Weights of a small transformer language model.
Training: 1144M tokens, 8729 steps.
MLP neurons of a small language model. Each row is named by its layer, matrix (down: output weights) and neuron, and shows model dimensions 266-457. Each number is 500 + 25 x the weight over its row's rms, rounded and kept within 0 to 999. Numbers have three digits each.
A block is one neuron, or neurons of one layer that tend to fire together. After each block is what it responds to, as a language model described it from the Wikipedia text at the highest values.

L5.down2511:499473463487533517510534507500513455490467479521521491498505483545492531469491495495505499469490515492521507489451483451505461498487493472490541476492529526535466504503501513516488468495483487521498512456468508492516476447503494462473477533461480489505520480493504488469483509538476523513459475448509465543503527502507523515511489517512460498502505493455467444478476547483495489452494485559466509506500471523465519519531489500485496489499454499455492470482484463507508491523518550512496473499507506505520469526523485478476493475489456520495481480509484541522519478512491519548
Transitive verb ends. Final piece of a transitive verb right before its direct object, often after "to", such as reve-al, det-ect, purchase, deliv-er; sometimes "more" or "of" before a noun phrase.

L4.down842:502484477477518541495506503498513463460475503472535501484516510524456491493503511469483513505488507532466499507500508456484494508482471505512520449464523492489456465506433445532511491483516522514475499477506541445495488500525498487511484513532488514533507510480517497509467534521510511534482481502504514554531602482492492511501461491483533472482498501451504473510521517501497482492502510525530450561547538505473506521515532514480511500523487508470563482488510519491484503512499484490521487466507494479498541489485513436524497516505500479507519527452504496522489490532475453479
L4.down1614:491452492451502462511505510460526448533487507530507521495450506508520513529505419509488512514512478511524538513521509524455498519512475482520486508526523507491446479521516523516501558529555466486491517544511517442500521509500472489493498507513477539487482542508475500520513469570462480515519492482514528540467515527457546493469476525478513458514499491492484503499470491507541502483540476538520534509464517555486489499527555559501542486504497508503545495482539479455472503480531501471464514483532475478487502511516484471454478492456501497539524479473508503556464494553514515520
L4.down1983:505451454461529488554509511546467471503514500470566510508476452514546502498479455525513502489514513525537501518462488489479542515547484493479471480483517517479489483420439472496496539513512497521444498530539515438462487477472522507530443501476486526512501485514487490470521543506520508482452504499530530516477502525477501498464445487491542512534513538512484467457446491480496452462504520518494532547505508472484507507482537533524501539491474526488507486510560476502477497505490510459477513473502463499535502458509443476458497537528485503582476486486478494527496477504527477524
L4.down2799:494519465463500507510529499504487462496565509499543529511479486527507502529492478522482502470511507530561541521474521507505493478492505517554501511500527515558457497509483484483491527530504490510530487483491476447517509482505503484511498497502490520481485522480421463489479487520474539520440495450517499533524515519477562470543488466494484510489537491485506495512508514505498506422498447504475500522517483506466500552529530485464495489529452514472520520493520435476488532499514474485492502463519470506517435513532468462480499476473513541521477447461537498494480521531535497534
Transitive heads awaiting objects. Words that take a following noun-phrase object, chiefly gerunds or infinitives (implementing, obtain, increase) and prepositions like of or for, plus months before years.

L5.down2178:480532481509499508537469529534483518520481463507468518525534519488469479507485491510496479471504534483459545488497490479428526535443466473518544469473441531543479489483469495543524445454489504502523479502491538497485480480488515509478498536486515558507469530530510492462500503478499511505480539496500494504462480506495515540511484470499509470546492500529484568478471498469518515433492520489497531510485442498495515478544514475488483520497462504432486466474547484465527494498485469481483509459472522483517524449511465497528462513502477473528490488524535510475509496471513519515
Mid-name continuation tokens. Tokens partway through a proper name whose rest must follow: periods after initials (J. Cole, F.C., A.S.), "as" after "known" or "referred to", and mid-word name pieces.

L5.down2249:473485522463518478488505461525467515501480480499464560524478537510474515494513468516531511481513498474543508520510488541480509453567478488514465493538460520493468479546540539506535502476544503515438522506534458525533523492535473516466481497502481492439499499482475543511541503533502508484489507489500460534519532516522524500534529512485531516516506484521504540492499516549490579556517493504526506482433512484524519518498511516470500513508509475509474550490514500471492501502494570519483465540465505483492479547526475511472516516511523498509477510562513506504497479483514481477
Empty table cells and it. Fires on empty or dash-filled wiki table cells between pipes and on separators such as ; or : in lists, and on it/its for a named thing.

L4.down612:522511501474504511467498486517502474523484479513527469519479500483512460502481508482491512474512505477502513519509508514489481483514497501486502518536493526495459479481583520500540551475492492529457499492480523488502456499480483481526513494502492501495516479527501487518473457564483501502481472451501508487469480465508491500472459517509505486459488486545504481515470502519515509528508483526512415497503468469465538477492512498502518489464472492496511514447492496508527481505493503505440499515534502459474489486490484506565500467507495499514570537508493494508484519543522503517
L4.down753:534477507496497494442520454562514496518488494487503493505506465537478473518533493470481497468496463452487526502482497477494480498481437516482524514556497513491475514480568510482483544479486499507503526495481501482493481509501505499495507480467511523488488453500471490509519440513515476475480511438512519487463469502512500491495477533513543512468472513525494490518481502495537525524480505504513494507516485500452510517520500538492496447464475521479475507501468495501480473528483470521456473495476504455494508512484534507523509450495475498480562515480494509487505482531493496478
L4.down2116:498511485483527545483490442509518507492487507534495503484530448478469541499513487516508502484446489506506481510533499517527461501512516478452483479487530504485473493508454487555492517467500543477534504491518515467522539512509515477529449560477474543519505502502539509535489482511501490485483489497495529543498489496474495485434456517480509476541501479508537503506544503510485488508477453494509533504528498482513465525511539492475459516487491497470545494485507521478484487486500501461507482488504463458506498547509528469536518474475475501513473536508522526513474474513485464479
L4.down2170:489479488500509466519499490526486449531532493507514463487464521512469510494504474474461475515480492471517488498488480510509482511529514457509480482500486500519529525456588527520504523517517505502495476501494524516491482491512540528508511484486497548530494484520463501502475513482477509475523498466512495489485489507470447505519418480519477508497502506503512510482523527501481517502514486510493544500492490500497552488490509488470501476500498549493493509490494530464524524490532495489552493515461473511525525526510520477527491491504459504473571459492488464508512457476519496484
Periods after St. and paragraph ends. Fires on periods, most strongly the abbreviation point in St. Louis, St. Augustine or initials like J. Cole, and also on paragraph-final full stops.

L7.down33:491493479480553488537510500508514464540517469466514473451502503527521507480496500535499486431474527496513527510460480447483532501468534500481507468508511525496486537504470463465522500521507501508483499495465509502517480496495495489492510519514498514519528502515493475449457502464493525507444485481516517544509505496470558485491500456522451512492512469479534495487483541485503469450524439482458527489492497520553497508517501499521478496494520535485504493503547448491547471523515506508485541544521490469515499517521496523472484488491446544530489475501546528495506505549530481511
L7.down148:485552500484570488503463504499514473506533548467477526471464523511489495511494482540467503459494463506506530508512554509478489491533495467501492524514480489550505510513538471481539475493518519511484497500453495509526507514525502521527486453465503489515489520493524507503483475464480565496524492503468484454486464490510499478466475465536460479451471545474457473493523475478496512470487486506491496526475516532469485532521515515469458487535496530472490470500478487486471470492501471516501508494464493500550526502526490479510505557510481488495539517468510529511543490525545467536
L7.down344:466511473465553524482486507518484474516519479531516455467553520529450483479495472498523484440464499463559501496498473511477519507486537502506542482514485521478479485483476529485482512531482535491471480508479492511523500500503490476473483506520477522523512498455519475488460485600510475507495453466530481508521496513506478489504529493488501533502493486493496472540519530519531477485565460492461515479555479497485519507493499504495507479536464499492525490459484466519517501484489531539513498521524516528499518495480523450486457494465496541521510516479538512490488460518499505526
L7.down378:519506524510517492496492478450459480539561531517511478556499545536506489470507466512499541489510475556534519502492487526492493506511541517523519499508550523477499539513552536539549544501450521482480506487515512505468513494471501511519512507503491513486520523490460504492461516448491510487511531482488522519485530516536499498488533490499509526498524474470428537535512525462539485461472517473494530487538509512463460492511479483525468546495531527510461543511538460475473462450519514468474481480516493463475466494466516527500461531432503538502516509498496490505532454567452502545
L7.down964:501446510516527501512511518497509482486493540525462498486470512481526495501526482493496482511476500494524504522452511471472520512519551479510466499496535533501496539478502533504487470525487465522532526548517492476522517495476490544505529450530551503492497517507473517512490532466515493469488502539491498501518490536533481508488527485541450486514519535466518545448478522531515507465485453480506550450542508446505463487521461501506515470537510511478499517491549544500483479482513505523507522528474512516483480470514479516514513475498457488478473481501506450485492508493481478492
L7.down1192:494510479510499525524499521467509490458511482536433573514539470469492468486469510499494532490504480461473552471476518510531468493502488471466487481456486493492476524489478482470512492505458463540482495469451510480516501524513478499487496519485486516477499512497507473490462485522490482443457464475515458448506502498506479505498488518518533500486504484489491494485519536480551523510525461481547473485527507513527503547534471506538527481525533535482474560490496488491500499482479505490488466494522529513527498465485485503469507480500446537502491529510453503503502529509483511489
L7.down1215:452520505513540490478501476497471479531515532518440493491493518478458514457480500485469503504485516489459551473457494557466482523481522490481515488524502502455537436524485512474533501531521505476501487462489490515495498468538462517484502443521524437512519537449497490515486549491538501536534497474502480527511504485523492509514508461510491533516478472507482521517506504525503475507501544497487460502506466534498487518512461495517519498527544517512542504450515553514446506509482477541504464536500462505519507500489497482461503499463471501474493498466463493508511473483509556483
L7.down1219:474495496514504479477488514465515520482487482482490515495499517488532567509535446479532465504485492504497514514474476496547485500460521462495525494493486524470497534508474498464504462445499482499506500504516494538513474499490480528531515471489507547506492466495500481475478496547474502560472495534471483532518512493478501496493458474493491496556512483498530481443489531525514508444515458498499517542520494527515531514497514497536531535491472485480545488525489473471507527527519504505493495513531468536495533478521557466546503509469506506528524520491534503494513483501520475457
L7.down1292:523497537531462511469455527502536512534473485461521483490501481460550508483516495465503474503529484470488504500507464491518520502496491471505534476515504494495491563534464462497475491441509531504488494480495532506514475479501514487514500489447477531505516543530516529472498491543501478477500509511512470496490479509516495487517484515495501481501450504540511529468514504518520497509478462517487490552426546493508484462503517541515498500464475487511556502510466470511508486486502502485479488511475526526512518463492490499556506523458514512465484525519553500485497512508467471474
L7.down1367:476478473484472519527517546490536516495505450504520490522461460485496470527508470435498488511514453476514454501498491499487476499491470515484541510464500480476513511531513488474508452460549530554510528507509528486497480498482511468505509497475445496485531488498517487517485522465496535529496495494493550479513446536492523507518465553503517458533464527484475480519473502505482468467548485489456501493495496506496506472518501499502435507452511469516504490476504448523507518494455477434466524521486538517513440475477507456465442499488462517528550503511479485512487500500513483515
L7.down1681:471488481463529472527470523498539442543510490499509512454518512520494509501498508513510499436517540490500526525485474461472534506481521506494498474510520548483471537516491469498521523511518503515500482483462503501534480520506490508491514509497498494530503517525474480453476470508486484500465505477517524551519511507465564514501479459493474485489504446475467483532510549469510470457532459503466483530497481528556535518536476521494512487500510540482514483496515446492495484529522517524509525556516458512488495499494481520457533480482477547517487523528531504499483506514523481529
L7.down1916:468492508554508528473477492471506479510518478484476500503518505488489509483497490492484483506494477479523484487488487509513545488474457552482488449491479481498515507534500494458514477463512476506524520475515551503507514457519526497518511501488483515480508532520513503473487497454540488535491495558499499489524518525467521509492470502497498488503484498531520521535513511481508473461507495515466501480496480491515506525476443473493482486509503476505519481481476499496482503499542498473490478518512473478493503481479495478469495507496494550437487507553511473487463503482515483489
L7.down2522:505521505488526499501487491517491504558494479436497512512508487460476509471515504494505504486500476454462550459496450527488481538467496487531489501498492470463534486555503485501504503485497549473470516509502508542488535481445463536543476490484466504513488482520561477544496504532479503487483504505486518500471517439509462501462438478531492528521480509510506486533479447512478459517519518528502499530542451511522526515499492468503517499475453518514506502496482494522514542508438502513477471551471506480533469495539478474523509545477512476465470502494524469534510526447470527507
L7.down2525:488474477462494478490494492470499466553505465481528494487483470537514500505507472510520500465466517490510518508456475450483498506486551473452464490503535520496437526517473458471504473481483465489484512495499481484505502496486490474509518504515496505539512490470457483451465483568513496512438482539490503501506544539471553513508514475482508517526547499472520472494485543485527501458509467530490510510521488517547513507512485521494522495526496506502503521529534497497514467507513538481483511480518452488493502481521498500488493505481497545555518501523526560522508468537536476517
L7.down2548:511467483515519508486547531500474487495474524483439461499512485462565519497491495508503498516515470531513518470491536458496482492522501509458482476521530525417565521489521494482518497474511539485479464504547526527529526486513508527490520450525555511504492522517493480499493506488492484525501526526529451530510496503520467490551471450507492498524493455552519552461499506513509498513470523506490544543521477513512487481514456467533498503523507498524522482502525563478466482492467491493486514480473508492484555463474514527541510496506506544507492487446508490504486535490499475527
L7.down2557:523527522495481497501503516493484484475466516478500515538450507449502521491469503501516451528496495489480535513459488483488482511495478507508551467508450475518538463559484485475432519489505473498505517532483529527461502509496532518457459447539427487515511529476504431510540529491521518567507507466538466524468502469495507471514501503486501487499534502472520503530488464545495510510499521512470475507459475504522547485486463479494514484492523514495504449480491521502482507511472457531502467518534490475473462523517495525502461500515513468472511494503532464460488541508487526482
Transitive verb endings. Final pieces of verbs that take a direct object, often after "to" or a prefix, such as affec-ts, up-lift, with-drawing, before "the" or "their".

L7.down1:488485493543523500524495528490491521524485498513491510483537509488507483481480488551503512508526496523479496509487493508475500508512459500471481524498510469542508510509519514471494531504448537515511497493537540528516463495497508502475440512499466529510532486491511489478498465494509517508502494486534462500458492496524522513441480488454520499495483522476484522546534528446469511520496456484501517486463484486475509466493493482505486510490487503513501502470506547524476574412481495489470487496516472506478505506503516529493512495498468492505466504480417511479484514505527504517
L7.down64:491487527514535519492466444506472519571489514485521465493478443501528492496510508521490474490519501529515507496516457513507449515484501505424517506485542522491551507528483498450517482517485474515492484509479493479533480498502549500509511509533463451481513508512552494489492493505514552526496501506522463537502533576493473521508503451510530534478517498496531517470486493547512485464465496483508500527500475510532518506517472460519486478532503477499498551451472462503506510489514507493494523487505463482522518487497468470519537471505517498502452460511547451479495487459486518490
L7.down119:498501497475492508453465485500504463514507501522536507483495545509480467490517520484482509488521474495510530525474518489465529491482512517519509505482444471512531532506504527507519501515484494502506521530476494469481529515487460454519523519488536468471521507509489507539529481457514507473537535488500476469479496530531498536500507506492489482482488501518481538505470423496505451484489533512517517477512557488541489527478468468500519485504520498488481567516462514487497516476467469512475508485524507478510479540536548467481482511532504502523499522502540501523542526498464503506
L7.down382:497516540468519464447458446500522487491497526481559477553496506514462485511494479463487530493470526503481477519477542493496483488486534485475496521518515512439463489473444485537472483540468495502477502493522515502474482481494488502504492484529481522545503468471494494479503469449502516513514496519515487511474468488473464473551496480502517496548505454524484456485527530523468534486474451495498480552500514497518485505496521448526543526482484476477547533493480537496494476472471535498506539482519533497483508513516553496528462524507501433482529541478505505512503521538508489522
L7.down518:526509477497512503514519494532472499501470476449484521517508498487507495469475471472524507490530486532516513541542533514495482490476516518527515540496460557495476513559509525504476511465512486509473473538497501514471522496511530500474462455490490468483524533484512509510494494503541476490516505518438531472502537479488486479482462529506488506531547542485473536530481526458519526488505468503501488485507493453520466492479496489529483536470505530503463496509494478528493485505500514479535460503472498486473531502481514510463470541471498527488547497527492452494529494518525487463
L7.down697:472521477508482509482517489524521516491498540521502522527540503495461515494492537480474502483479520515468474488539561500465482519512555453468524504468529538490529451478488480470487585473474497467489477488471459474477532527519495530508533470533523551468457483447493541478477520486524470485493446459507469501486512512521479505483484536522483485504464471491473491511452498472471504532476481535505515505536450481498538505482497505538481518484509513482505514472524504544498475483459495533515486518480478482558516549498493487472464515531515516509476516506487526479519512502492522486
L7.down832:525484505476517500487480488483472471486525497521505481520534488499497504506495500479516496525547541505479492523482493523529502522482506513547505494564488483512519550508553521477487508538514474522453512516478485477496519486486508533531481458515542495480502496512455484482507485522483523499531524462487509481492469506524497519488462477525514502499493492486503504514484469490474498507470467505499479491502524492495487525517471496525553502492490499514484490454481525492511510486594524493514500522486475501499479481485568507518527480497529473491510539521453494545497491528448514544
L7.down1280:475481494517506488466475477476491504479462477450482497509480465470530454509484441494515521535500462533508497465523475486483502455497557533496508538486513513498479469518515450510489470537477501483474499485492508502552473509494475505469503517443463505499544487470471473477547529525486489487477484502495481512544510529521528456505520544481512501512550496473482491521531504497473474526498464502529531533532511487473529524487513534445443502517497459516508520533467477480478491501465516546499487526510487496513531501499497522485529519450503487480480521538488511505512515499465447535
L7.down1428:404512526511509501483458499489467540489521502521463526481492490541476507504509533532514522500503494527524532523510525496482487438496472469493443506504472498477485475513512533510522510521494528503511523487558502481544511496473504514518457500478518510464459457509459507504490507528526472482502487508511484498484472493512517498456481483490550504529534476491443496493465529514526525474474531511542502539511457517487476492494500549532517522462494532512529501498533527526518468531504491527477522501480537520501504503520488484530467535478520533505479491450461523541537520510471463505
L7.down1557:520505486496478506508522521482516454471468481510494527514507476452525483505444458505497526453498503517537497518512524496503486498522474487517513496529520521510489475482487485546512497462458471497456500526498506507505528541530538557506511507523491527457483480494494506488446499481507481473545487472481528457516517484522520474507484517519474487478487532446508501515541479507476500552483519524503505542497463457512501501506524439505492484480513509485511469500523482508521485479454509472528501532490508490488484537536494477526490480514515501506501492467503493510491482497460469511
L7.down1573:487510480477466486498513481463489520512487513496505534476508489495507505500531504536475499421524464486471519493466483499522450457502530506487495502545493491517528509540443549512499510482464463508485517467437480480513453488501489451468514522531509480435499479493499495468488478527535509495495489458532452513534531503545501474485520514544555501479476507479497444485473472532493522446515517515484520495519503440484512491459475489505545479502488483496491563501469504551495496497516501477478501508478469452500486514519481491534482493499483462480543482506505549516466464494527524452
L7.down1739:548495514509502519487488467481497547512456489496514540513492436489513506509483500509470479487501505533522513504535533515518538467484500471465525489490559487508493495490513498491514548504512462521531503476444485491496474531479477499519477494475488485490464471505513465575509504505495508466518511472490522479528520509482522549466458482521511502519538505515506495504530499519506488490474509537528462459539517501484454567542462521470469495543489499521496497510470552491474500501501493525467517524501505463499470512496508445465473468498492499471469479480514503487478526525565442510
L7.down1781:486510528450513464469491498514519500480429500521517492474513486506505498475513462521448517514516472510516543513501515489488530493526523507517485504519458507526517482485526543442496471526469558472474489534533519439484512476506508531470485510503518450499495501461524516500468546512527527506544497487462549486458486564520503523497507466518522527517502498497515535548464506523535531483528432456495490498526456481497497457476480524483529487517491504453472527539529488549514545481469503531510477537550493443501503491481448503525473525505464499471506508510463458509520475497476460543
L7.down1820:526486530508475487463465504499536504467472503537532517512506507454500483506549511462509468514488499499464481472469509483517497481500519480451463501488503520523528516465522510542521524486466533510536480522561497472511498512502489492522501504493496519486482534432516507530494481497488524458527520470482534475523528535508490471470540493481468487495498464521534534497471507494517504516515466479504506519483483523460503515506558507496461552484507522512540522444464500525467485487507499512483498491515456439486524472480530471507464499513496504499513499509503504526487489495522499516
L7.down2002:488490511543482502492493499484502537474519550496482484524464498443537497504451489481512471531517507525504464473548511469503483511518484488469520511510526525499496497527530470499503503441489518460524498499512480524497517514482538469493504477482517525468489507456498528498525554458507505505505528521482523512479539529505536481470494461523488525500524473524491494483475479522507468529483504497490572511501460458492508445508498462476496546457480518468489531447497512510466483498523519481536574533507514468487531508524453483496514538486462485505501497517514482491463502552514474474
L7.down2604:480504474500495483529491506507465520478498467506512531563496515512476539489493501518448515504508536493502565488502517510496454514506474504555475463492495461507498481532553504487543513485489505463465502538488505515494518541480469512498517479526509481542493522471468512494491527480534534484476517452522543471453508502515487540476496515504482501482474526525528487492490540545513476510513496516498515477488511523496546513414513496528470514513527465522477507475466501506534534482503534521471456488504481508474547530496543492466510496507511479474509494471558505518481523493504488484
Abbreviation periods in initials. Periods right after a single letter in initials and abbreviations such as L.A., H.V., M.B.B.S., p.m., plus slashes, hyphens and mid-word fragments of short names (Blvd, Keble).